{"num_hidden_layers": 25, "norm_place": "pre", "qk_norm": false, "attn_scale": 0.177, "bias": "all", "parallel_block": false, "init_std_qkv": 0.0233, "init_std_o": 0.0233, "beta1": 0.95, "schedule": "wsd", "final_lr_fraction": 0.0, "train_tokens": 493300000}
MLP neurons of a small language model. Each row is named by its layer, matrix (up: input weights) and neuron, and shows model dimensions 112-239. Each number is 50 + 15 x the weight over its row's rms, rounded and kept within 0 to 99.
After each neuron's rows, "fires after" lists the tokens most often just before its 100 highest values on Wikipedia text that the model never trained on.

L15.up559:50 60 53 46 63 54 22 58 10 50 14 29 60 66 45 61 55 30 48 81 52 32 42 41 37 57 43 55 64 54 72 57 28 40 56 40 40 53 51 50 58 54 56 50 72 28 72 54 43 59 49 34 73 48 60 65 63 71 52 39 69 62 41 60 45 55 34 39 46 55 76 56 26 44 40 38 52 55 48 51 57 59 74 68 65 24 47 31 53 40 34 36 52 43 37 53 34 53 68 33 59 66 42 90 48 57 39 35 44 56 52 72 59 49 69 55 56 46 78 38 41 60 50 54 28 46 58 28
fires after: "\n\n", "=", "\n", "s"

L15.up625:60 55 46 51 68 62 69 47 59 65 30 34 51 41 45 41 27 40 57 44 56 70 76 56 55 62 44 56 53 61 54 73 33 47 70 44 74 41 32 60 63 49 60 60 41 51 60 36 71 62 50 11 48 52 41 47 40 47 24 37 62 21 40 32 54 77 38 45 64 41 60 38 42 69 44 76 49 24 56 46 58 48 51 37 33 41 42 63 85 39 24 21 33 80 55 24 49 53 76 54 33 58 54 46 55 56 58 33 52 54 40 50 39 69 32 54 64 29 44 53 67 45 30 38 53 44 78 39
fires after: " (", " /", "}", "2", "{", "("

L6.up648:39 43 56 82 55 63 47 73 38 34 33 38 29 29 53 50 53 36 26 84 33 57 74 50 40 35 62 86 74 63 61 43 47 42 47 53 38 55 50 50 70 41 37 37 54 40 60 84 58 67 52 50 46 34 53 76 27 54 51 59 52 48 41 52 56 42 33 40 58 60 21 33 39 26 70 41 47 65 79 28 74 40 30 42 42 41 56 28 66 35 25 54 31 43 45 60 33 41 72 62 43 49 51 79 37 67 24 45 37 42 67 59 61 40 22 29 52 50 36 79 42 29 29 28 27 34 62 41
fires after: "\n", "-", "\n\n", " with"

L19.up214:48 23 13 37 71 71 32 43 46 81 77 78 65 23 58 43 33 69 44 59 50 63 58 65 44 55 61 82 72 40 35 67 64 33 58 59 32 43 56 36 57 49 30 26 42 42 59 54 65 68 16 63 50 55 45 37 85 63 23 47 56 66 52 51 63 61 33 38 62 41 70 57 34 53 45 55 54 39 49 32 47 38 57 58 47 07 55 57 54 46 43 50 34 50 55 70 51 10 71 49 47 42 57 36 60 43 70 45 54 64 52 75 42 68 37 48 49 43 42 61 59 32 25 47 39 28 76 57
fires after: ".", ",", " that"

L15.up946:66 33 71 62 70 90 61 71 40 59 49 50 59 43 44 33 41 26 63 51 63 18 49 36 57 50 48 60 35 72 45 75 50 53 65 53 33 26 61 54 65 47 43 31 34 35 39 28 89 66 35 43 49 48 59 88 78 72 56 59 43 28 52 28 76 56 61 63 70 47 58 47 54 39 40 53 60 39 68 50 33 65 36 46 52 49 50 38 62 36 40 52 49 57 66 43 43 40 66 39 54 49 51 53 48 60 41 44 20 24 49 61 55 38 33 38 55 28 55 60 46 36 28 33 52 29 65 30
fires after: " (", "{", " ", " B"

L15.up245:60 52 64 52 44 84 62 88 30 49 37 47 80 52 54 30 63 41 55 53 59 47 57 63 50 38 49 59 64 26 44 81 47 46 55 49 58 50 65 51 65 18 65 62 40 45 74 42 65 52 32 16 33 57 37 77 65 46 40 27 56 45 37 79 70 55 35 76 65 21 69 63 36 62 57 57 46 30 34 49 53 32 55 49 29 50 59 45 55 32 43 44 58 64 39 35 43 67 51 38 45 51 36 45 61 75 88 65 59 30 58 47 40 52 51 49 77 36 85 47 48 36 60 61 45 53 60 28
fires after: " /", " in", " 2", " 4", "}", " 3"

L12.up515:34 80 58 29 63 58 47 49 33 39 26 37 54 32 44 62 28 37 29 47 32 53 56 66 59 54 51 58 43 46 51 41 43 32 34 50 53 20 66 66 51 55 53 27 62 58 56 33 59 71 35 44 69 52 42 71 53 50 25 47 66 61 33 58 60 47 42 74 67 29 37 29 50 18 89 49 45 36 69 04 55 53 63 52 30 36 99 33 49 33 76 41 59 51 50 52 87 39 50 49 45 59 67 58 51 68 55 61 36 67 53 47 66 36 67 29 82 72 62 48 33 19 52 51 40 45 43 49
fires after: " |", "|", "-", " (", " P", ";"

L19.up645:60 49 46 46 35 69 43 51 42 59 41 41 41 60 72 43 55 63 64 55 19 62 19 68 56 63 54 69 43 36 62 39 42 58 75 50 64 44 53 60 66 53 28 14 43 49 79 51 54 37 28 68 44 62 41 53 63 54 37 35 70 26 41 85 48 39 35 52 69 47 56 35 36 62 39 24 49 55 45 34 43 67 46 37 63 74 50 34 55 43 56 65 77 75 55 41 47 18 42 34 60 46 57 55 48 58 45 39 36 65 26 50 58 15 27 28 70 82 73 47 67 30 63 39 37 46 60 39
fires after: ",", " St", ".", "'"

L19.up906:29 43 45 65 50 55 44 54 70 63 38 68 57 68 58 57 41 51 43 90 38 44 41 61 55 41 49 80 53 40 45 56 57 61 45 56 41 48 58 45 56 66 76 42 32 59 46 44 36 61 16 42 47 40 44 47 55 44 36 52 76 78 29 60 35 63 15 57 49 21 37 36 44 40 63 54 49 70 54 51 38 22 43 37 18 41 67 46 21 29 47 69 44 64 43 16 61 55 26 37 65 61 73 28 57 51 30 50 54 49 68 32 61 46 57 51 55 45 57 38 53 56 57 47 33 29 33 58
fires after: " |", ";", "  ", " 0", " Azerbaijan"

L19.up471:42 66 54 56 40 56 54 47 44 51 33 37 31 56 46 49 56 58 53 50 51 43 48 53 56 51 52 50 73 21 46 41 38 48 54 41 52 58 52 40 45 60 47 23 59 49 41 52 85 70 19 78 59 49 60 61 52 67 40 42 73 42 44 77 58 59 41 38 78 32 63 64 50 61 27 85 65 51 28 43 40 65 55 48 56 27 67 49 85 46 57 67 69 48 32 64 55 49 76 38 44 57 77 33 30 37 73 50 56 52 52 26 42 38 40 35 74 39 63 21 39 29 46 17 47 59 56 30
fires after: ".", ":", "\n", " St", "with"

L15.up445:32 49 53 25 56 76 37 55 37 54 35 46 42 49 33 46 35 58 66 49 26 32 64 47 33 44 46 60 29 65 31 35 33 28 47 43 36 44 35 53 89 05 52 29 59 52 53 56 60 40 36 53 64 57 57 43 72 59 38 51 54 35 41 25 50 77 66 53 35 51 57 30 44 31 61 54 53 59 44 35 54 50 49 81 59 25 56 73 47 57 35 50 47 39 56 44 63 65 68 68 39 30 55 27 60 38 65 31 59 61 52 28 65 53 38 30 62 71 28 52 70 42 49 48 30 32 69 35
fires after: ".", " Add", " The", "="

L15.up484:44 51 65 73 64 50 76 36 22 67 50 24 48 56 41 49 39 68 74 67 33 50 74 28 41 79 73 51 56 39 52 18 40 31 52 49 51 14 67 51 41 44 76 40 36 54 51 44 53 52 29 48 48 55 48 69 42 73 22 57 58 44 43 84 62 85 29 45 71 36 36 45 37 45 62 34 50 49 55 42 48 46 61 53 24 40 66 50 52 52 37 84 43 39 64 53 68 58 75 27 55 47 62 62 67 50 58 30 67 49 41 43 57 49 63 39 63 44 40 33 47 36 41 41 29 24 50 57
fires after: "=", "|", "\n", "\n\n", "The", " The"

L19.up884:48 31 43 49 71 84 37 60 59 33 55 58 65 49 77 47 31 31 38 54 38 69 60 85 72 51 56 68 58 50 41 57 46 45 52 40 68 23 37 55 47 52 43 29 63 57 38 50 62 50 43 34 59 33 47 66 77 53 45 71 62 68 36 48 63 46 53 56 68 40 30 42 38 28 39 31 74 53 70 48 72 27 63 57 23 28 69 41 29 45 65 32 62 72 15 57 36 40 28 35 65 59 59 23 45 52 44 63 65 48 53 53 35 76 66 52 58 48 51 51 54 76 50 54 60 13 77 40
fires after: " |", ";"

L19.up267:51 61 45 58 73 52 53 85 34 43 56 37 87 67 61 22 18 38 60 49 72 37 50 64 30 55 74 71 63 49 62 67 23 53 24 42 64 41 78 72 79 47 46 57 31 49 69 42 52 66 47 42 44 68 59 62 40 71 36 33 51 34 49 59 61 59 58 59 53 43 49 79 47 51 62 64 68 29 62 38 75 50 66 39 52 24 40 48 21 57 53 49 54 41 85 27 30 26 66 40 63 60 37 62 50 68 42 27 35 53 44 57 31 48 52 75 52 28 56 75 50 49 39 62 39 51 41 57
fires after: ",", " (", " was", " at"

L19.up106:63 53 60 28 51 54 51 53 38 39 52 55 75 20 23 44 57 58 52 55 54 56 79 25 60 58 46 59 62 27 54 66 43 35 36 55 56 42 59 57 75 20 59 39 36 27 76 43 55 68 37 23 43 67 36 62 61 82 59 41 34 55 37 46 59 48 52 55 48 33 53 48 24 49 33 63 53 34 31 47 60 62 65 31 56 30 56 32 75 40 46 49 49 48 52 36 55 53 73 25 74 22 59 40 63 38 55 43 67 20 51 66 68 40 38 58 62 36 64 40 41 52 58 33 33 50 43 82
fires after: "\n", "=", "\n\n", ".", "|", " re"

L15.up880:16 45 57 68 70 68 62 82 29 47 44 64 37 28 53 46 48 47 40 67 23 74 39 72 19 56 46 65 46 36 71 52 54 56 17 48 56 50 54 58 44 44 48 45 33 37 30 54 43 46 34 50 57 49 13 63 55 43 45 41 59 54 38 47 71 40 72 39 23 43 34 39 25 46 68 51 43 54 34 38 71 24 31 36 59 88 62 62 31 64 67 54 43 52 55 61 66 48 37 33 79 18 66 65 50 68 61 45 53 38 72 51 44 25 52 50 66 43 31 68 47 63 60 46 46 37 29 51
fires after: " was", "  ", " to", " is"

L15.up549:52 53 73 21 65 62 40 58 35 55 65 42 39 62 42 60 10 45 42 36 90 16 44 76 64 75 41 47 50 35 49 64 32 20 61 47 52 40 24 50 66 58 71 30 61 66 75 46 75 38 50 19 57 36 55 60 52 43 53 45 24 73 40 45 46 47 48 75 58 55 48 59 60 58 73 88 42 35 47 26 48 40 66 65 31 52 43 61 48 51 50 43 44 61 66 39 43 73 49 84 52 42 53 56 59 52 57 57 83 54 49 63 52 70 46 20 65 34 52 59 36 35 50 37 48 49 64 46
fires after: " |", "h", ";", "-", " Wal"

L5.up585:32 46 46 54 64 68 67 48 41 77 43 46 62 34 45 50 29 00 48 59 27 47 37 69 44 80 52 53 52 43 56 71 15 31 46 26 26 20 58 45 69 60 40 12 44 60 33 66 67 63 49 41 51 47 28 64 76 76 58 28 48 58 47 56 54 29 63 59 68 24 44 51 41 51 59 44 40 20 34 54 60 48 57 56 29 63 54 56 28 42 23 82 75 46 58 61 61 46 40 35 59 52 62 68 66 39 53 51 46 71 54 82 58 48 60 49 56 48 39 41 43 33 47 52 36 46 48 32
fires after: "=", "\n\n", "."

L19.up820:26 48 57 59 70 39 65 54 08 24 54 38 78 26 37 41 62 46 76 68 54 29 58 49 00 42 56 61 59 60 59 84 45 59 46 48 59 34 42 57 75 34 51 32 16 40 42 61 59 62 38 37 49 35 32 46 50 58 29 40 46 30 40 45 58 53 58 71 52 42 46 85 42 65 57 52 81 41 63 52 62 41 47 51 44 50 73 33 45 73 58 37 38 76 49 54 19 36 81 46 67 33 52 41 46 41 39 45 71 76 39 65 58 41 72 33 66 58 62 58 60 61 54 47 54 68 52 62
fires after: " was", " is", ",", " ("

L15.up415:33 56 73 40 59 45 64 30 42 58 54 77 62 46 43 53 31 65 59 61 40 56 70 18 44 69 54 52 32 11 68 59 46 47 48 25 14 49 48 37 41 58 52 32 23 63 62 52 48 54 44 52 66 53 22 53 50 74 50 49 90 39 50 89 57 61 38 64 67 35 74 71 36 71 39 57 59 37 76 36 60 54 45 59 34 38 77 56 44 43 47 41 82 50 38 65 71 37 41 58 67 40 65 49 51 57 60 16 40 62 59 59 43 28 58 60 65 47 57 49 54 33 49 27 22 45 50 72
fires after: ",", ":", ";", "s", " Clade", "\n"

L19.up454:75 35 46 29 79 66 57 91 44 54 34 22 62 38 51 39 62 46 55 48 15 45 34 59 33 30 62 59 33 59 55 64 42 36 31 71 60 51 30 68 58 73 46 48 62 38 61 28 52 46 44 52 60 60 32 61 50 60 61 48 57 65 33 48 56 51 62 78 56 39 57 52 34 53 47 59 40 31 37 36 66 52 41 80 56 80 61 37 52 48 75 31 55 59 26 66 36 48 59 75 49 45 82 70 43 71 40 49 32 78 47 34 29 53 38 41 52 42 60 69 51 54 35 47 79 50 50 23
fires after: " was", " is", " Goals", " ri"

L15.up56:28 63 51 32 58 71 64 39 76 34 28 53 57 77 70 69 11 42 49 54 62 37 48 75 77 84 57 43 47 45 46 71 39 27 31 23 64 41 61 63 82 35 56 55 50 79 55 48 70 51 40 51 67 55 69 43 46 58 64 51 20 81 32 48 33 42 26 89 42 41 37 61 35 36 61 99 41 42 31 37 47 54 80 51 25 66 71 67 39 46 62 53 91 55 72 22 60 39 43 72 60 46 58 39 68 16 22 60 65 39 36 34 65 46 60 55 77 40 59 68 34 50 54 56 34 50 72 51
fires after: " |", ",", "t", ":", ";"